{
  "norm_place": "pre",
  "bias": "all",
  "init_std_qkv": 0.0235,
  "init_std_o": 0.005,
  "init_std_up": 0.0235,
  "init_std_down": 0.005,
  "grad_clip": 1.0,
  "warmup_steps": 427,
  "train_tokens": 368100000,
  "dataset": "wikipedia_en"
}
MLP neurons of a small language model. Each row is named by its layer, matrix (up: input weights; down: output weights) and neuron, and shows model dimensions 16-111. Each number is 128 + 32 x the weight over its row's rms, rounded and kept within 0 to 255. Numbers have three digits each.
After each neuron's rows, "fires before" lists the tokens most often just after its 100 highest values on Wikipedia text that the model never trained on.

L7.up700:117121120112186160142108065117162163114134156096110126064126084170152180132165119114064143135118117132102058119076138121128115114117221110171128135107129141106178146124101186077129106104127129133095066159102074133143091131116136131059127158195143114125113141126122084120109150085161098154
L7.down700:129088161104151074109107118172161165081024134101103093175152053153084188104114104082092188081121185133134099127152075145154156188099210155134131150165096144147142122142133215112086136150104105133137112103135122134111165103186118085143118148145151132138125120157078178127095147157178093144
fires before: "\n"

L4.up536:115118117158084127115110089136192052053102121067090129099089125149121142142252149153103143099078126129160132130133142152139101121116169112194048109181163070152123114127107131086148115137144098066172149215161115135125149145134083121142120126157095130088101141119163146105156135129145135084
L4.down536:073144141154132143133132116151126094136145161111140086144103095130128072110123120148131167114152134164102176165165162056126152130164070110077129143076091140094101117136165103124094094145127140209147125149118140128157088125088150160111131089100136110137116096127172107124114121124137167109
fires before: " ", "\n", "3", "ch"

L7.up55:088113137172108088151116099121166078095127121102116108125167181110091112124174088147098089098124069109149111125117125135118119150151132127087174049108227140118169142133154132121114154123161144093128143142169122088140091132120152108139146187200113187120135148112127077120127138135110102077
L7.down55:106089109154176151110191145126146147160172076143135114137090105145129144138129161154129059102137156098128163125108170152069169133135080138137148145117084133044074127107129134204121125093136143113119121108143087134116152182145108204110119170157135160114136151121146100103104120211113068077
fires before: " of", " the", ",", " to"

L3.up398:032151106121137162150100076124169136140099136142074134148159096156101113063176181064162160121132088106138089121137124131142104141100159186117184125068154114191128175055135190069132149146096120098133105122145093149101065125110175052111136125159140167097134108138138115122093142111179078142
L3.down398:189183150067127145181142115066131186135115153129076151146075131067120139127098109137128177119129171163088111079128126080098101096112164158118151162117127090159101127148152240152089111151122130116150075111104100183127093068102095097103119141140165163105100146115131129127128080114186108130
fires before: "\n"

L7.up321:143165098024125096093145160114100088159078101167075083153149112104132164150072104113088107091123162097131167113175136129176072172065144162122140086116125098116148108180144131149103101121132147139157115151172110101135122170159150125104129173127163168123143142116157114127129135133114121129
L7.down321:074121086110182113117130155174109122132141157159084107151140098143083103122137131123153065144157173179134121218093147154132135133142176157093116109105148137120107138146122114121083150150159142135139140147117165066109140179154131161145162147151135193177093048107118092100107110107116135133
fires before: "0", "1"

L3.up279:118116126092113107136134159107106133090168112068111051134131116095158154187140144151120183106086115177162164109114174130143140167118199148128130136101088070172123155161126163067124160150092121180143116103100141153111055101094154080101106175161135134137056152122144154070083143147191078152
L3.down279:131165116080109114129145150128128147098162105131147119098179099147150094142113126104169145098171102102161133127100140126084107087127123099144108191151130136126081151112182162108114097146126095148106146114083071150062128218131183075123161159152118135124095140114111117129140111127124165188
fires before: "\n", " ", "ip"

L3.up390:143144118179086098133133117049144089129099117108081126100095086128148120142120144208140191164150097162139114164114151132134186154134190207045136119119145112112139029173125160121119182101126144134137161153106111147108160194052151156106125147144166090115111145117137103159101167155166180101
L3.down390:112082115210113111077126147167140113178107100127166129100178120163128145067165174127210106127147176155142170092140115125178102061140144103165124094122110172071152164104112089152164161098091186124112095128110109120124132098145131203163112161061085165117115106117161166170092011131114118137
fires before: "s", "1", "2", "t", "7"

L6.up327:135142142189173123161148134116129090149087187101191068136093159030072083166104108088133135125141108098076139163156082161089103159088099138154145121134150126093126138072121120191045150093111085137092104066145135112113110135100162145144122227211108096139147149139094143125126153102123134100
L6.down327:129109168095165109136080071132090086167159160079128177197157149181164145109107112081144122149090149113110088122098148132141155182117149120142183095085109114145110161109139092194155114108140124116179141104111106212149078108150166134162082085052089155145101141159137096182176040138154139142
fires before: " |", " was", "er"

L3.up148:156153120155102163088082091120169117087166109165126146116132164119094155197148078128135176172074123153131167149144128152112180115118096109045103130108122094115125123129115051160142129105090108145084173076179086126117108099129111109093131182124152187145141164105136184134072118129089189111
L3.down148:153173134091088156129125145135144147095142107119128156123154106075151160112089081114173089114136151109116161115142119148116120162082078154121071087118101092133159087146139113130134119183152130195108156131155148116118210177147149120131145149110156163121176236147084106170132079098122141113
fires before: " the", " to", " his", " a", " in"

L7.up785:111146124121130106194107127147124094093100121151140153146127176109151124087156146089069094154147149143137177160118128126172109196132138120148167121127153136102159137113176152100106033129166153112195129098204156110108125126108089138088059180144142179139089169098156151084175111056129163165
L7.down785:113168105084138129123140167163093126154149145120188116140093133172158120152130117113126119129146155083156105135135105063119158134108148162146223128126129150082135146074135075114095116152174160152127084142133076143155085136121136148109157080093087142106074162115147148139169105093148117148
fires before: "0", "1", "7", "5", "2", "4"

L3.up874:067158163129107141143113152090211130121126140136072116111107118129128146100169140095152189147085174184113136143098231139131119106128130117107139120126158091134136171094098154131144125081095136092144051172149141159119123084144157076201082121167120122140052098124192105125190117114124098147
L3.down874:142172166139137172167117134075057170101170124145061094139104168094128163102088149146142097154118142137162167094186146058154136171141134160071117101080128086119101164133133108231096108131176153133162137105118146186113131085158080119073123148070106177117121151112131116093180073067163088107
fires before: "\n", "pt"

L7.up102:092142126104118119186165153212149134121085118174084117147109149095107142133104082134128143111125138162058123134137169111165125081130167114132192163093141158152136140173114205121142116103117082132142079138126147121095150184141154116152112112157135147125135070116144064126133095154153129095
L7.down102:199135137088121102174194152045163154125121128132153088187102103134126160134115090129114124108118077147093135139120153118124189060130104122102134108096065175142112128120111108064156147231109120158164152129117193136151138116121161121130063087073161116087169157111136232144095113049116137136
fires before: "-", "\n", " ("

L3.up668:075165104117147152118123133122170109120109098163110130074088103156135137047141169126156141092120188143107095134093191131160132121148134117106159177137144173066162165092136188072171127104151093153159154103126103166098150186071140101163134121119171088129137120107127131118098140141122117113
L3.down668:097157164112131125142113145077149152145075114132096125128173139078106164177107129104111166110115127095150122121160119080111086070139140146162106152120139133146123130070200134147120099145172146099134074114077111105062049106101125149138193147152027128124128105100105135170159075161159098131
fires before: "\n", "-", "R"

L3.up160:168151117096137155148149147071137145099155158137120125066139227177185115175118128173136151137134163112169201137100159129102110124149131126107152160132090100129138094103079117166122055118101147117193097067150107143115101135109183155183154152120136134124144155100126092151105158109208138118
L3.down160:123106104122190182097166218134091109147144053184089161075052166159174155105138139135105172114115114070130191147168146067084170099092179116111138099132087153117118110124105132177150110145153134096160128086167148162085061119093109131138111116070093128108134137101088095164191139109115124182
fires before: "in", "oted", "ess", "ot", "ed", "ince"

L3.up343:114187120095134152145150116142117082110160168116154125081163143060121111118166125029040119101144079132140138111132105150132124135110110181144093079082222173118097161081117102148099079116133143114145184121115111088133124178098086170089131135149138151155109078102114096113172146087160140104
L3.down343:144107151150140110134173159173105111104081208169169106099103163153098124157150083060157153121122137137162158141204122121162150079138197132102169172076133097145079179078113139072136065150158128120074098103155145139161146145144057171133119199144113138171058112063077105105162088134128155118
fires before: "0", "1", " (", "2", "3"

L4.up10:096080106098175137157113130096144114103101174130115121094123158069130083100124140101102126136132156191134166164018181165155143125131089102147109112099120112151129181085116137166162167087118142135128127140108189153144107142134137148097135156147125135118062127123094098109053151091147067136
L4.down10:093146083140206080120101129115143160094182128166161150140147101135130120139103145172088172116133124157135110133114138197159150196100141131116117044098100156178203068132128159144133160105129118148121159110095142174081110123111109130102103062124158088040151202150168115153101138132130154147
fires before: ":", " |", "one"

L7.up311:136145130108164077152122121125102116107094151148114123115127101093146165167137159150065072154120055102129076083091108152125105213075161119102124146102117128153115151125118103152110110126130129122148085173169128149131113170104189153108103099157112149107211112095124160154114170137137110094
L7.down311:113128118162168114101140132188155128146047168102124113120117109179149105136098199115122170106204107147158130126129145076123104108161186166118092110074078136161137128153105084102119164170088158130206125152124107120135095152092119138098161131160135115182124115072179091128154113113151155135
fires before: "1", "2"

L7.up707:104150116183152116163120130179105138106086080096153110120191128174157204192121142148128046188127079114124103135087129189156135115086132193068175085148070079152177151131170127112100130114159091116173121196104089106151136141141117169103116098178137095190133148126151174134135139107112138088
L7.down707:159130159148067105116132140143127165161097133124115112088123059155122167203105196122106107108171113094080091126136116092122103114168157136113107166115067146129155146095166156138094116158138064180145098118166148191134158113179085163160127104154140129209180108092127132068099140124122127143
fires before: "1", "der", "ip", "ard", "ill"

L7.up729:168161093140084095131098151126117072073147109105135101100129096101104131111161158148111134062045141142162136149090164160108161105095141060108098072160097154149155100169130100084116141042120190093123116123104093161113120113141167176117136149145111152099093108118142201088179122106188160139
L7.down729:161112164133125095148053107154123127131096139137078130187091168153168122154137111130173150114125096140116126105099094115123121106162097159133154135090122135131074135094128182125123172139154128145102098115121071135146136145109094137185227144153106119036120114127126119109139069092114104130
fires before: " ", " |", "\n", "5"

L3.up860:125125114082124061119146077126140100095168147109150078142108188113132092119137125077093117109144109070143069084081089131128130152086125096192090085072146138140135118128126142111069037126153147118132136122192147067155122170108104153164090158123160165090073136081132157132191121090106148177
L3.down860:157065156132099151092117116085196110121114121146185148097085131118135145162130070153107167114114157081134156161089141142144145107091141053162106154134129102119153152079132090135108110207159125118074135138129068119137129133179099065190171212149135142104081126160124147103144094107119129113
fires before: "1", "2", "0", "C", "a"

L7.up673:117171139179097143133107166140117094102146067075181118123149155091122123177145192164122110172139169190173126142090192171158087116151162128145123108133143055085118194079037128148126095145143154106126081117140070116162091124110127161134121125157191100086127185149121174099121111121118100062
L7.down673:096150141127198138141128125082129143168130166141128168133157128123154091212110119114179110158138145143118140172175104153123149174145101099154082145082145154173092154131074137112140103153167097155201140152105153134120160178126109150090173112148165133135089090138111138139127186113166120123
fires before: "8", "9", "ial", "imately", "."

L6.up239:065122098058187110124160083091090081088155136146134134095091101138130153148142110087082117126113103106154094118149151101113092104076144108146117127134115160165147161131115113110126090142119176158123128091174130048179079188163210076094102083137115110139115094109129076121173189093162113123
L6.down239:124136121027174095100142156151092125123087174185092113097076102135106133149115143087115136115190104147184107097135149043115076104157103125151120145131104106134126142157098078096133173149172178132119138156074127135212137138111139103130126096152108112126100163136105140140145122156139082133
fires before: "1", "2", "0"

L6.up214:136117128109148116120170127151100081111104132094146109160192157096186140170117119183129179123115140124118178134119114143161148105066143150130120176132104145136118169128065098104080186105082162137174110125160179107157169173130153102117136083116151142131068107137140135144045132153154114120
L6.down214:177138089132096143075078166109069087135184048187101128111191147128119123162151129103131135154070150109126209124153134130121170114112157118146169164145139193079129142133150135057120152117136168109123108145157145054180096104176152131092186082118083130071090170081106135193161150172105173105
fires before: "1", "2", "ik", "5", "9"

L4.up769:149168110121074169166179128086105100104137117150151127073106102154127168144106109110139114133084122146131110127117132111115130155117153150076094103106124154111178130059100141091103115118121118126159149119138181128146136151196163085122096154111080138138109071146088117075081127131094128057
L4.down769:107069101103120133093089150148121088153170141104124135119156161178099184067163132128168111127153131099131128134151151001127134106005159151168157114142110148140095159099143147094140126127130151116059057172120097131149106117119070157120145110126103196104139145137146145115063135106105121122
fires before: "1", "2", " ", "ing"

L6.up43:101106107145072132146113100118149126121079154098156099112068132088162149128176108117080177156097130123097137164173089188150093138164061092150158105120207076130111133118072191085136159155110107108108122132148151159163123148135121158108119121121143147078060084212203158096136144106162132135
L6.down43:127115179120152200161151132132092162131185165145157129172132154079131120130140095079131171122128142159151166194140095195104106130075152130118126101131129129147137129144130098179073173135128111110156205075173146113085070094074151126094131114222140121117134147051100181145096145153141140116
fires before: ":", ".", "}", "3", "8"

L6.up326:205149112119103123156068139137106130125143122069107087144167103137126080135114189162145119112078144183127155129142171144212180116111162120104102144131086135102141128115055153068109141057079119119157212153106134137076125160172157169158119111142174121095164112087127145120074174137148106140
L6.down326:149156125107176140142184165130099154138133071107147162148153102140149113132075059175129141126124092124115167124113105037095068092156118121129156166168116154141098148105107137130164081167102129110094055093106117202147102101175096135194124112111141140120150116108150121124145169177112129101
fires before: " |", ",", " (", ".", "\n"

L6.up422:139086104112092159150137102117129152139085148138053110120106106082078126175101151071120162112112102089105067133170169148143135145112149147119174163082186126082164145114065153095124107094103179121105113197170092141093140167107151107148112121169125113109127140162197145098119173107148173069
L6.down422:060091173175103105130110142136081142165159166144123201143171156126100153095074094165113089161167092112127075068079162146146103101116125198156142117092116139117152137144177120171125087091194143131148153125095169150143156108126083078171084107128154083169110095182078143116090138090138109114
fires before: "\n", " is", " =", "born", "1", " ("